Part of a small language model's weights: no biases in attention or MLP.
MLP neurons of a small language model. Each row is named by its layer, matrix (gate and up: input weights) and neuron, and shows model dimensions 32-159. Each number is 128 + 24 x the weight over its row's rms, rounded and kept within 0 to 255. Numbers have three digits each. A neuron's up and down rows have the sign that makes its largest values positive.
After each neuron's rows is what it responds to, as a language model described it from the Wikipedia text at the highest values.

L6.gate82:120150149157103125143098057122102100097149130118139120158140126105097153172128106188144097166161181140176140115101110139152116124095123063161127146134124078121120115141106147144139128111161178096116096132151142091138117124107121112121124112133134155147126136127160106129127097121083126155121132113163094154127137178157133145142130136133100095138103134140097108135141138101138160132168
L6.up82:136132118164103116143088110118141136135127117114149155127091094088101124122132128148111120134128155132143154124124128113138149117141139099148167140099120122133074076121158147129107115125116126170178166112109137106117168117127132114169145157158122104163120171115147127150150088065115120145082167124158077151116117140114102117107122119137124118070124145095113155113162175160096105119131
Responds to: Pieces after hyphens or quotes

L6.gate30:153130129108136073137113140080136157150187186148104115088117142155108131117168142158150110113165117118137134135114128102098099124153140118154157128152114132139110141146133120120119121122104111161206114105134144151084146090133144150144155134129117156114137143121162139125132128108110150131127153180123119102095133148112149097116142174120125125106155100176117148111125140163138135130197
L6.up30:115152106124125115149128139129096158143104170170143113084151147180100152127155120135126125101147095126123148141140132159079131146142174118164149131133113114176140131129157090116151127115124099144150137109084088157110139125140164123129153120119161126158135100170145125193121129097147142169094134133092151093082137156121119096109127179142124124092140117108133180118129114125126110116139
Responds to: Mid-word fragments

L17.gate356:114114109125091144131103089108126107169177124094127080095132149120157149162128098188094098119139105108107111121146137154121126163163120126129124103134143147169152132104100095113113127127144151095146090195120127109149128105084156125110072138123127128119093174146127085146111161123109144151115106153137134132143080144114130095094138160109143166123157120148114103126139138139127121126143
L17.up356:122182142166130114147110123121115122145143102122119121095096114128142124174161102173113161114118119064106125163156094145110179148132129124160107125126125150122141106123115117129127124105164129086169102137152082107111144096105135148102109128119120104104155149096145090135117150152117146121121160179127156103127118149107144083160140142117159135139133121150094108119141173107174147146114
Responds to: Word-initial "re" prefix

L6.gate107:108154143088139126174117093150103118138149129149097129148122139076120117160121098129103107097138134130090123087131124093118167155150135118143151160113072129123153123158109166125124172162095096078152102146117073156152132119138123146145114111141132146134131142142123093152095150127168102155094101107142148153178139114148157117118125117113146155116109076119077097101104140130080126091144
L6.up107:162157133110120075136124157155103153117089137153094107148110134108148100122114181153108100132136112119143104170091136136160139153114150155128117146124147127140087117121138146063182123132130113145103121120111123142112096102103145128150106113132103132131127117142154131121114136099128143131143079117107084142132122136142156094200113110129189101094126135145140124141173072109125120152121
Responds to: Mid-word fragment pieces

L6.gate155:099092142136106131132135111157118148108136101131090124079107118150134149165106131120170139108117171145112113131139108121202173167139150161120124142135114169165118149075111126104110115152135137114125143169164127195154131127097120128121127083100083137120113133110139097133112116098133118093120143101131155092156098106098113096132098140110189116126142122167138136106125151151112143136110
L6.up155:129120103153103185161077114143147112140092130195110118132102143123118107123129148107152190069118111126113141155150129115116148140184095150108102135128137139104110119127126069123141139100104100135136086113128086156125097157124121159135119147116141123142075107142141170138155104143110151103109127130145175084108149146148087143114149143102082106126139115147131126155171101118108136095095
Responds to: Word-final completing pieces

L17.gate393:148072128117147183136132120117107131131126101143150137101097148114139130128149144091139108113133128152111107149102125144127162139098151109091135121149095126117150150102136166118136120130142159117198140088109102147111136117102120100141100102116107152134135108100102148095124108100150097107117137129132109139196126163119130146153132109093080081119092118147167158109178102137099123179147
L17.up393:150110128120133142128088119114136119156157130151133104141086087147103115143147107157092161117087100157124128124142119117094133147141113141126108116128096117122098138124130138128116124144090136127132084108102140141124138173116138104103137110180109167132119141142116155122137121129119120188063136134135093116123117181109182164129128153108103098092078171143153065171131116135135169135143
Responds to: Date and time fragments

L6.gate415:115110165136142094087091133163094147130142086120124127114084101127139130107123129156103100107109170160113144092103118150125079158134114122136186105130141173119133141124121142099112164120174142100095141125108094142197099153104152114134131139136141134133112128086160134139129137126128169104104163153108162115168143156092145116128141122152116148123100101134092110131149152144120108089103
L6.up415:121105119170146132135088128185131136149162116119108090133099086125100134119137138129118139107121158162058123105115133156128103123104130126116178129104184147125116145144133130103146150137176143109130122128142119119134133135127153130119139124116141122117099155096153110133156091125135139108110127170106170107172130096110177080113129117177152142157114086147110106121091130152117153126100
Responds to: Latinate prefix fragments

L11.gate241:120180124127138128115113120164126158130141121117169154148112163100157097121109111105142127128153161118105171118089121124104115094126141144129162106126126190138123116112129169121128082105159081107171146103142120114144146135139152145125120128135106128093108141135119114121106111102149174138119128156150092122143161148127112104162080162081122160159142136077152167102124098124148139106171
L11.up241:132154104102135157126124102165118082157179139100152129101143139099116123096139111080115137134147145111081136124116085099116128117117107091105094143124134172136094097106143127118095072089167114124182119106138106123116133114135174126116150136097140150123122145113112145130102110130163161117153153142115169145141110131099120124126136139138124097126145120120146202108112097159125130125154
Responds to: Mid-word letter fragments

L6.gate445:145148129098088143115121149101130116123116159118122100100095105082098125118141140091138118126134119115126120139124140143099123082174105158163113143127142130125157148125123111099153118126123149098133105133169117104148111131123155110140162111129113092144110148118130150129166140146113128155141135108145083090108088135172094088142105130157123115160101189114132127143160106116110119123068
L6.up445:143126130125151129184130131108207125147095113099123097119126122117084145115160142132129138119150109136100117123154124119090128132158112158161152154109109119110131206101121155147120098153134117093138105080130114089119149125131111151139184078103151112123107131114116135114165156185110119139127128109140111145135129110197111132152136121079096093159140130117116127137127120130154127121103
Responds to: Mid-word continuation pieces

L11.gate240:112102158111076160126170103130097114114140123098086122091128100109127144151107171133136124147116126128151162144125101114144140148114140128105137158137160120133133088139161152160120138070115163105141114123102152135111172152125152113160164131123101113174122147092155131086108118103124168126140130138122101143121119154132131138162155109104081086128143113170122135110150149119126103196070
L11.up240:130167089129154109151132154128141127114124143137136126134079112175127128136151092129104099094132146133112129107107164103154104126113112159114134108143091145138114116107145081140155126130148105138177149131118104125164075154129154136168114155144174163170102116117124122152116120115093126116146130151158131109199109160120128127114178155108110102088137083128110100116117136151131136098141
Responds to: Mid-word fragments before suffixes

L17.gate236:146098152146139107121141161112146112171138151120142125150119148138148125133079120140133131098129175120148208117120154151142162127101170153099097088145126134136099089139127159142139139097160136104081137136152165095136123133169127128118118096086134141077134121075150127104155133173096126139165100138142094105125108128140095126179147158150089149116112117137103153091124115146125096094120
L17.up236:122156103143101118100124132153090134143117105126140125103108115117126086125116101130111116112119131093114188143114102174143140134122171103131122135129157144143130132136115129139160101116140121121186103144146095076152125115120133171118129124093147162151175139157152082142131104159118131104130148144131116148149156142167144134087128111103137193126128097116111107173141169078139136119113
Responds to: Mid-word quantifier completions

L11.gate132:166117104128103075104135130125109102120122115118136126123115117147153127130109163171145153116124132164145136158132175122139121108137115092155111164108135086142110115180130147095120127105121148161164139085118159125118155158139149092103134116164130122155123169129166098125100118148143127151129127115182163119111091143101096136121078127126073153128102137163082157152152094106142124169140
L11.up132:124107097119141124181116157145097130168128086163116119141128130163129130110118094144130130096093151122149123104158165096160138180150107128107148136121125103134094127148108171153102145158134115096176130089128121096173108144201152146094099136114173131155114098132093130104108131141124120134085158112161154142127131117138082085129150090114100140143159109128157160127122167189090099129118
Responds to: Word-completing subword pieces

L11.gate22:120112130128138140131093147139158118114158137148092110142165109173126090149140095108075153107160126101098138132148082114139110126093141093087101103167155202147192120164129102123097108144118110150099168162098129154132124118120112133168106104153147112123100102090112135184146127156095088155138106140117118139123149112119139118129136117146169112188133110123135121121139122145100161143126
L11.up22:171113137118121164135118089138085132123149090143113067138109115106060159129153118137134096127124144087116105131163108112132135132117128139136103127120135123167137154129144130115144152130131172165128105135134091070086128120130130125131114125149098109173094178116164110142141127133128131098118141081058135162120104159126138101132095162129097127104111130132111087125091122106111143145134
Responds to: Mid-word continuation pieces

L17.gate342:116128162108103167160124084102154156177166116113154127116104086137121162141062146128098163117139111122153191144135089149115139109151132125138117148135093124130159098112095151114129063151125109117126149154114091119142103159147114125176104085119124143139147137125142142106152154129166113151127143112133156102115112151121157125142120134117106146118129108123104173109081134127109129136113
L17.up342:108102128120159126154144150155194151152133132115110074130167151126108155146118109168136127128094116092129138160180157120136080129166093141125109152136108126144115120093151138129147128162124068123121123115121134131131148091118095137128137106114110120067119127142114140128154112120178124115113105128141089162158139159125133128173147123101089162182141111091108115113118133127133149123119
Responds to: Split-word suffix completion

L17.gate237:149119104124120083096112112115154136118117108146142171096100101148152146130121147148112109136157164154150137140119138134106145136162088124140096113165101189140152144128098152120117103116113143182140159130148116156064128135122136130082144102095114141090125142149090135096156141132157159107136118136105156092124132145107110164157141114123145114061066134144162145122127142106128141147127
L17.up237:150133095101089134072108133148136135087116093141095138116094100150109134116126123119156138148125185140106132102099136147105144156224112105153099118110139116139157124111082130102128091134104129147146176157149132149103170131133129148092109159123134133110092128184134078130164163149129105113139124110141085111138139133104124098130132108129167147112094122144129125152109108052121135124150
Responds to: Auxiliary has/had after subjects

L6.gate10:070130139143110063134132151142140107124142150134099125151127116127132145148163115131113143129097108148082151163103114098169136155167104129179167183116147142170150155094142116162120136171152118139108127151115096122161140109130144144105138094079123098141132094122109106124159125108149136111138167138103152176101120118147098153139070144136108118174144125157116154103157181132128139131139
L6.up10:121165107142078103150133113157092139159120139196168090149122146122112141162127167094099104135120142136140130107126117120133124155143084128107131119111140116162130082157141134133121134147106146120093128110127069100170117111138123183098159094135126151079124096113104142112126094112117117149115116163148070135141152146161118104137114133120124113157102144126122162141131157115152125114118
Responds to: Final piece of split words

L11.gate2:145091148119101104127177147154163120139134180123148118104088128151129127114128133113145096095119099150109137149094134108094137116113118151195116159133119171159109165106080091144142107104139164143148188113097145125111141110137113116174139122118122125097183145136120103123095102155122082118124125160139129108146132116106133109129120109150122143088120139097119079102151097156103139131133
L11.up2:116160103114179121141100121131109090134113087143149126133139122194152142160074134143080161133172128141163118145141144168098079129147130142160130163060141143136129160136130131132155091143193115113123128102134118085099121158120117113115134169122062129151119129117133124106130160099183126056116075147160108146146138109138113110111140150121143158149144152150162119092126126142136130138130
Responds to: Subject slot before verb

L11.gate206:116094101103122141153142125114119134102170163092143131142106104146135144149155056163163142122117123123089106128088141152128121126143164126095119116100190145135151130097180174135085167158093149113097136096108102122102164113163125106101144124101171113101148136120128117117108159118117129141076138096134131160109110096099093121135109105092122164126112124115114121158106123116182110073148
L11.up206:167147145113138141121148141136108125155144163101166090114145123162145130155106146174114172109131093093117138163103086125080124115152113150107063125049151117128145101114148158115140092106130146098093124155149122094122163143120124125110113110105130097181119068110120135154100120139158139124146109137108143133099126163132159124137128100091144141129149113119154150135128096100149152137115
Responds to: Word-completing second tokens

L17.gate420:119094085126129144167121109148096128102128140109113067128138117127135126119110140143144147133109145117155115131136105106134142129158123074142134103126170111106153120124137145133133087154110119135146105122168130085108127143094117105099167173093171084179095132120153162131127111163162176156132141077119164117138098138154146117154116123100113157131160147131120140113104104099071146137176
L17.up420:092154137113110167185155139138122112106122135141130121132123139138129098124096137142133171124129128081103111147146155143127100101123189132122126140126140158101131141127181080153148156118098106121160151123149107101114126109102127131133114133150143121112134166125140120137147127121092085112174135110159135142099155130148091115116142143078110141127110128149129196131112129162115112117128
Responds to: Mid-word vowel pieces

L17.gate408:120137141144108122139134147104142056140120124124080113145128147105138109148131139129163142123123079089115150084073106153127123117085132094132123106164109174145090137151126101124100091154113143114168166126122099142101141203131134124165109096138161125159139152127107098103124153129168138151124142126130093104112122098144155126133149131134149119128149127125133094133121110142109130126123
L17.up408:082161176095108132211121115106148133118119116137124115123136150127121103107131143116111102129131156148116115084108117137096098153154129099100141103118140146125115139146100141118128112135139142123128166145141118153107154137083110171140130096093109149144145145155102142168114130119202133127162133161086121073094167153113125159120160170132158169112143164109127107158112143128106084148125
Responds to: Subject-ending verb/comma

L6.gate183:107149107116150108096092146144112157100173111121162131178100126151126123105135160152110178125117126175107116120123131142107127099171128140163140152125140129165166163150098119128116104165090055087132131116109131130136160142086140100101124140137160150158126123145113111161122129147079139107107108126100163133101138121141125133093154140132110175173079120181128104156142141137184119132091
L6.up183:076124101107129143111137144128084093140139114052116145184147138122144107129132119128083186130128153156155118126114143142139124106145093115137112162156086140160126138112129087123090122152131131157133104128130105148123140096133138109075130170162148118152142130100088134158123127129107092133139133151125127122088118151091122143081158136126113122148126110107136087105135117153184126172092
Responds to: Mid-word fragment tokens

L11.gate446:127119146107139161107137140147139126119149147141142108119170139188118130167137124143118116157151150132131065117126119178122094088102085132091079109142132110143159110119115122199154137096107136139102104105144113134127136105149150136162175108093125099113102130126144135173113143126064151172116134143150125146121131103144130160110120095132144101138158157163099089121120119093138112120152
L11.up446:138096195131148131110118100107113113125145177102136097158148160162140140124165114131100120131149126146104113108133115132170100078132118130102114075122111130113143123128136106141135139105105134144121129100153128137127156087133125106124136128076123107078144161108118133155136110101086139140100134195131127116061165117118123142126110140126122120127162146140124064129120123096142120090177
Responds to: Country-name word endings

L6.gate398:116099157152106163149183184134123114124123138135100145127110102102112137125130129080158109097136157124161139158140143150180121129147104144133146117119092151121144130137132108154090120124163091136126103149163113177122127109135135110186140132120102055115134118163114119138104166113119133145106124124117117143147119156128131154066163122116084149117110150184150120116136126097123077165143
L6.up398:115125107128144089133129060117109124107130088114144128140139127127167157142110104115160167114121160129144157147104147138146090102146125125123138107111118163140116117126119137087114124140156143100158135135129144145118125118132130099104089130127137121147131143111106086100100130148140114098139125188143128143123063112116136184132082153128104131105156136120098156117171144083129100166092
Responds to: Mid-word letter fragments

L11.gate19:139123136106133171125175140131126137155097137138108139129184188112099161111120143099117152124118126142134131142146136096114089087105144099159074123153133170147097134148141149123085097131129159082177137135084099108164153095133122152143170133115127142164119145108128166107157110134150109092121148113145115141152122116139142186163164118106118153125138143126100075129114105117168141123126
L11.up19:138108138114100169133147152111101163153138108118122135132107157103143144112117124161107143140188094095120101094151126121131099105122142138126110108066121128116109125152091170156137132119147131144157078097124113104133141088110135108108109145161066138116125093167096105082123151121175139122097125092143103118131107141111147081170163112116164132163112119122134161101124155098113176154143
Responds to: Past-tense -ed suffix

L6.gate1:113152124125160158164130098119116106066133142126114146139108156152082138125172061101135114130119149147129121108103107138163113155132155104154132128100150143129118116111124154160085112131107081115154135156147125134116140171142108105113128095130133174108129151099110138095159129132117166142097119178115100137099142146135131147104126063108121162125096094103105119127109163115142109115111
L6.up1:157137111181104115168114145124115117079110138132121114151167159158098121105131111138128107168159157174134151132126124046156119123143097114133148131161148112146186169160118118137116097123148096118128165114135172096129171130124140099118137121120137124104094152114121106161120126152111117121126096175115108115106155146104105137123118131120097103143135113103108132108116094078152082120105
Responds to: Mid-word continuation pieces

L17.gate112:129111103144151137169139124130089127139129111135142134094125146127120111136164112106137153125085147153097112151127174148154140109132120149123155181120139147126109173131122096110131068128134141134119178126114134135136115156091125117085098122095145167123090171137157177119117181141113131114144147111107101108169125126115083157157110096142156173147137119120132097142096126110130176134129
L17.up112:146094103122134143161095148150125149152125126074132127128217167140143107128141076130120153135136144148120119153136166124180112140105121117160156118141116091149162124118093073135133169098175120128129125153143097172114137103151091118098111138139121130078141124144131141147120107120111160127095112116127161121155076138165126092170148155068133129158111112087096151133112103097156132134153
Responds to: Word right before an object

L17.gate141:145140108127184132133138144143125166135134129152128099126110154152115078130129106133093144118137131148138121112092113111114130116117102131120110162132149125169110129126121132121176158108108104124107101169144090125130125158089080118157092160145043090128156135105099112106141179142119109121128125139162058145128163124099106159123170164109110140147117114122114148142123116102139109149160
L17.up141:122149158152179178108145139124123139146116124120136112173124185144120168084122154122108117094144162191112137126149115146164107140134140115088128139119135149155100125112141127090161112141137165112132156137143130134158108153142108116092129142137113184086155151136093120085138177152115124153118124122105139114150125107129146120109165125095156136142096114094102114160111158146134113154141
Responds to: Word-internal table header pieces

L17.gate134:129137107124150141126132119123153134104101141087124124085072128121132171161104135128151124099077091108158143140111084135151106086119167107167140113093130160134162126116116172091118153127123159091152131118123118124127121156084110089137103146117129129131154101158129103141122104145117084093134135103165145122121116128122115062164146117110142114135118170107141132106118128148157145164085
L17.up134:125122134117144181143093097134103105173089149139129112091100122130106152124134150155143132155146127187122159115151143121096174132115178121140139126168156131162192082119146193146142147112145166134128157116141144120108100148112120121113174123105149117115084126137102138120132128138131123145147148157121129146103115107111084123139153116134167122141141171122172096157136152141115143110141
Responds to: Mid-word split fragments

L6.gate375:141144125129090151175112118139066165126140115146151150084108143119154148121087150109118128092089156149126114110135139089151142154130174082100120089149104114100138109084135137155156100119124112124107140175122099119147095167141113109132115176129131146155175104107142179119139122137136135132183072133114131075153107148126124112138144126122102158125075110132159133129080099142138106103152
L6.up375:118114113156116157127148130136113133123114197146110162102123134102135139132140121082102137136082127153127089061103109108135113161139134094123084125128119150131104091121088150121124086145150096117131116144149097133101127133186109127139123166128089159117153120171113173146125113146148108149147097105135143108153135143086150118110160137116078140178140149149159147170119074121133133118122
Responds to: Word-final suffix pieces

L11.gate138:113081109133169093099081087098121113136157145153092091104090147102102124121127122135113133137105154136115132150166168074117129112105156112128137143117108140135106116120149139145132153101079164117148165110150129145164121163127137110115172124146135140114170114109128097164108104141116131123132165081171148145083113164098115108141180105134181132124105155115144116120135166149077082116149
L11.up138:114133132098167148109136127125125140131124140111127149169106107109101134159124100142156128097125135131111135162095131165176154157124103120119122127098148146147143091110117163104148142161103105168150128157097101080137091139137173074143115175115120095104117138120136156118137168163096102069110102144130073093120139135107121149117131108087132110176151153125122131092164126065132113151144
Responds to: Mid-word fragments in tokenization

L6.gate131:088129092122166146113096169116125113123102132162137122130149139123121128123070142134104133115118128142114127104107113212099145108155132181097084152146116086121118172130137109105123137108102100141113113132142108118110166171137129112141107079152102040122116151137093145173129130095148130119100119137140155168124109133143074120092142149127138136167111134153129133142118131084138098097125
L6.up131:097162084160160133109096165130154160105109136138135145136129094122155162156112147144138121180089147144131143097071107139151130101109138123112114128133090116085112125129150122129054129133132090126105125136111151123091109122143145125088139127103115129121099126154099087144145191109184138157129112109146137133060176103128118135130131176127154141168124138149136161147126136153119152106098
Responds to: Word and heading completions

L11.gate393:118118157163111170177069137124059132125174113164101102110135134108155136141115129108123114130136099128158150150098135132096107146062128146115137153108154105117102123146136125150127119109180089138130137173113140119122120127119152119116119112130138134131109128179100148141096057143116147175136199137112106128151135126096116116134116125097094107114178098123107125143107133146134161117126
L11.up393:114139128117153104155103162109159168109098116131142117162101153134123142123156083139139130133128089142088099134122113118093127151130120138104109125160144106126131140144098124096141169146129082126123150160110089141123140190120077108157114104139115137116152155156092114148170102166090095138157125124112114107078124132107148130135121157123108116144134121070087113166099128124180085114133
Responds to: Mid-word subword fragments

L11.gate211:152108118134127146156138126125126169143106112110118138136132152131164097135116124092135128126149093123157159186150080114178138127189097133120117149138112155132128084188105055138123136159125106134143139146153104124123130151103133143129138139143105087086118173125143157123127092158117176134131124151148112096126147110141112131122173140134084157130144148107133176132123115133126107096171
L11.up211:119112121106155164164099128114127121115153124147114153116159162084157118151141137100125112127097128131150121150092131149126146153121122089095127163147126196127123097108126125116100149104096122129143111175109142131116111152096123150104160090141103139085143140138122115125097167128117160129137114143145106132149166137171139122165135133102155136187138129109147185132124160156112107126138
Responds to: Word-completing subword pieces

L17.gate9:122115149134107132147173132086192129123127117098122115158117136121158143166157121116122076132130123125140097107126120139148107127102153064093105133138105110111149128120108185164118127122134142129145128121122139164138148094162118103115110147149168117093153057156134095151129177149095177118134137168148105148156128167116121148121110132132139115164106120149128102149123062111136113132138
L17.up9:108109139151128134126123106147164129146112138114102098108136146111133101102166130121094161107111131110109078138076158122142162107101162129130058127172127150122143098122091136101140110120119133147141124161125107097131170083131128130113107082154108127155117126121121120109158142135110075140135133151121132140130124088119157121126105093159093183148123167166144111123102142137136104112142
Responds to: Mid-word fragments after S/F